Weights of a small GPT-style language model, trained from scratch on English Wikipedia.
Size: 10 layers, width 192, 3 heads of 64, MLP 768 GELU, vocabulary 512.
Architecture: no position embeddings, tied embeddings, ALiBi.
MLP neurons of a small language model. Each row is named by its layer, matrix (up: input weights; down: output weights) and neuron, and shows model dimensions 16-143. Each number is 500 + 50 x the weight over its row's rms, rounded and kept within 0 to 999. Numbers have three digits each.
After each neuron's rows, "fires in" lists the words (lower case) most often at its 100 highest values on Wikipedia text that the model never trained on.

L2.up611:396469541557461579502448530471483430525527468465540532503483539524470497505509546550491541500450428500449484441505489443476492476471495482527575523439542612370514569511471564463565511585561430403435520522603525538395504431526540584482458459539411559568509550549437556610438398469560470509511522477529464461533567502578449523492501537454511483480484543489537450532451569409457474480516
L2.down611:546462524509551508522543504463554418466433430550531541482551423455473494529526432569569478483506474519550516558571554490496504501421571482547456516506468545547462529489468467496447552411425553439595432531506429449540529525470485435435482400485489529426547398454524519488536576493564507450491509562511512574505562409537488495483408366557487433558474490564486555535473609557549468486569
fires in: "world", "old", "well", "older", "various"

L3.up376:404552426447468512487434534575493444514442531509491509539443514516456486461472624534526470475473456486582490590432481475588479522457553483457431550617571498433482616442486568553466495492540462507594448491423430451518535433514549482491506486497498517550522454456468547449535503450505561483561536597460503530412526537511441556526496567495523621462509516416507520505422425490433631494518
L3.down376:530499399510489445537551514452582391496469601552451431580532497445599557449487456463427477519448537547510505457485583495451496523512509480465576531515499525558441545613447452429490431492501598473445500503543519507532416565510513470587536515563499486565651547576506484547502511527462478523456449350566486470581464478556547466507491499462428503468475505549428459489471548491462439481502
fires in: "film", "robert", "launched", "when", "wrote", "liberal"

L2.up304:538518456497477500475472588569426514455415569471424477500476526533520546614541463534539464421495530577560462418568486515457477502474455543556502506502528567555568531463438493427557509501486565450495501496515428422503521552421460501508482454647545517529595494552500558463563480507546567543389449449471526487436527484475540435605465452558477499444573424491481452488564576463576489492574
L2.down304:582392552500532470581509440500580506517557532480557547603405493507562521575518453568518456538420499521490521515471439463524517506551448451369484522470465425521420439524533497612444527477523528483525489581424488514475452505429523539487531416461524524474462541435427528532468501488426516408459535482544550466540414527504515480534433558542461581506497514461456486496446520488533489477467
fires in: "were", "together", "ingrid", "initially", "international"

L3.up388:480516479563503443527492496468484509447512537518524525427427592550459552533389546607478585497456544496551599571560515550485451418487493468526388573503540483514463514521537434548497440476486470479432521402464489505461567529490502534374485533538472451568580419486460487524507556477455520503425527577518573570442515634420361507543473455437513453460417526450579497514403432622460543502505
L3.down388:534464475505574461403522584527588454471461455498511429486547470454518459524508552460525477510616492498475491427486458534497589545506551394411573425504557562577549527473541538477518490510483511472545479574532509489630414518472449468479595603453495441464524545441484430438579527504444566444460556483533428452567595430526568540503534450485541598482494481456455493467557589480567485493568
fires in: "of", "a", "after", "between"

L2.up18:550552589533497468524600535537444443381501527567515520519547443496457378540456505491500494516467505445484556447467427480439506464537364538509430518457441503427574519463475531465459563460412516497492495516518568520575443593514537487494509494465490542415489524491468529526517491499510572453575463518552437439563478558576494550474485469473519485525444444552543587491479549539530520484449
L2.down18:523548484429514572505483476512481487587475484427398437412470493563502491490513478490431554542462512377422451527476519537542492538380493462562482391539503437466527451562516527508482516536432465510425456426486473532516590507500507491522435497527451457516516585464454505538434472499464463530490472589530568475494526536467576553515534553471556414478592441426606583517594465483529511559519
fires in: "of", "one", "march", "and"

L2.up608:469578448534515498584514517461496500485516498481526557529537548464555553548459502431504500441426439397538483517592604501512576491467442495486488492514441622556561473579364504476469501400513542494482529533544453530525553589475458488521442558516612518473478531600461475548507491485483499419531520571600487449466424443506398457448606515509478430543519519416500528501376456487509389425559
L2.down608:441434539518473491498531541551487490434482535456466452453522653429520502485548521515516559460526466470572488560486472444476479477406482483510394496529560469498482526458556493471467579464550456505514535503489559518518363447468515456488546435451425499546524480454602551510582538471510417542510509578449460484453557535483580587512443468488505583570439463460517519439537388503628513523468
fires in: "the", "a", "after", "as", "at", "mex"

L3.up758:481521449488475452579382471470488382506482440457465488516479496480430531411578562560496455469452561472497531438492505407562523540523554478589472425461458497485557493532485417503511527544537530503473533496442491478432563507579553543513504607526524465422602424515622574434579427539489574545571495528503546483529509479502479589493494396498498432466594537463576424519460528574412485487436
L3.down758:530449395544497473495572471491474487532511484545548576537503441520473510570523540443493429524489497513438446557365563571452554466422480534559531594495442456460481578496571488451580599391524508467396487491594555484533471407579450505488467429640468443498453513469496464494499512480529518566439501497619573498533486445447485425493533485499477455500451424547537497490577531525529538446465
fires in: "november", "september", "december", "october", "of"

L2.up614:420554485440448584507387558522526560493420503559489511425493463488537391470638449550492458544580491573476450448503547602520510477479465530495516408531489602509508468451546446439560568453424493473485522504491460541520486563446479505491526439528560503425323414510494466455467539438520430481508539511537520520455501470540461482540462474548452478551459392481610527520551507501464466417533
L2.down614:424435465460518509580496502476435436603507437501466466549519544506449492572448575428426501376411459518496525487536464502479451471531452509526515515490449463536497529543503480502498442502498486466459547569577384559439459427536564498457536577515469527563469522534457435535542522529500531548452498594479657450538499506477518557501541516448520482507550454560491531519481475438476519469524
fires in: "known", "north", "town", "the", "top"

L3.up746:491562514454399516490474535539495545499547516435468357516612545477487437385479580466496469527431435430554472363486504492454536401564510395465612485541532410527538447467533445506519512569469535440459489578464554519490461503509503512533408521441473482409490568520456565544522559503492519529468454522508512491518528593450471451420512524490590452539551456549476440548499538498495502573499
L3.down746:550522512468493572442640465539524407481463477462479497470432516497595505533426518520436471436461574539500487477506485510517522417424504508485550409462488489446515536507448564519507460498533449428492564549479545538505418576520499501619537544548476604588475515472571495463478556519520498453489470459458495501524598479586508548550537401507528470574488522469524548447439396582480423413484
fires in: "he", "held", "less", "also"

L2.up373:515472466470494476500502510371569488508454578571541459510486515427580408514532462561447526474476607418551427421476533557565523577491531489554449443509418553499525511545473460480557469498431465495526518435487418489452607445514466432438498508480474510581505549487478462406468482524464473391551563534445510522510523540563455520531539505463504552508522603448602404559495582473599397482490
L2.down373:586430531452488567492419501509496549489514520518531500469426565577392492478554433486498611513514435550455552595547559499573471558403437434430543442575527492527509475547481515574567552517578516409509464417468588508498496504497497571484502544368562498448565470491511487520426459578581521556421504472438509372488468468488489558403397533488478490454468544487490522526434611485481490427530
fires in: "series", "since", "service", "served", "university", "or"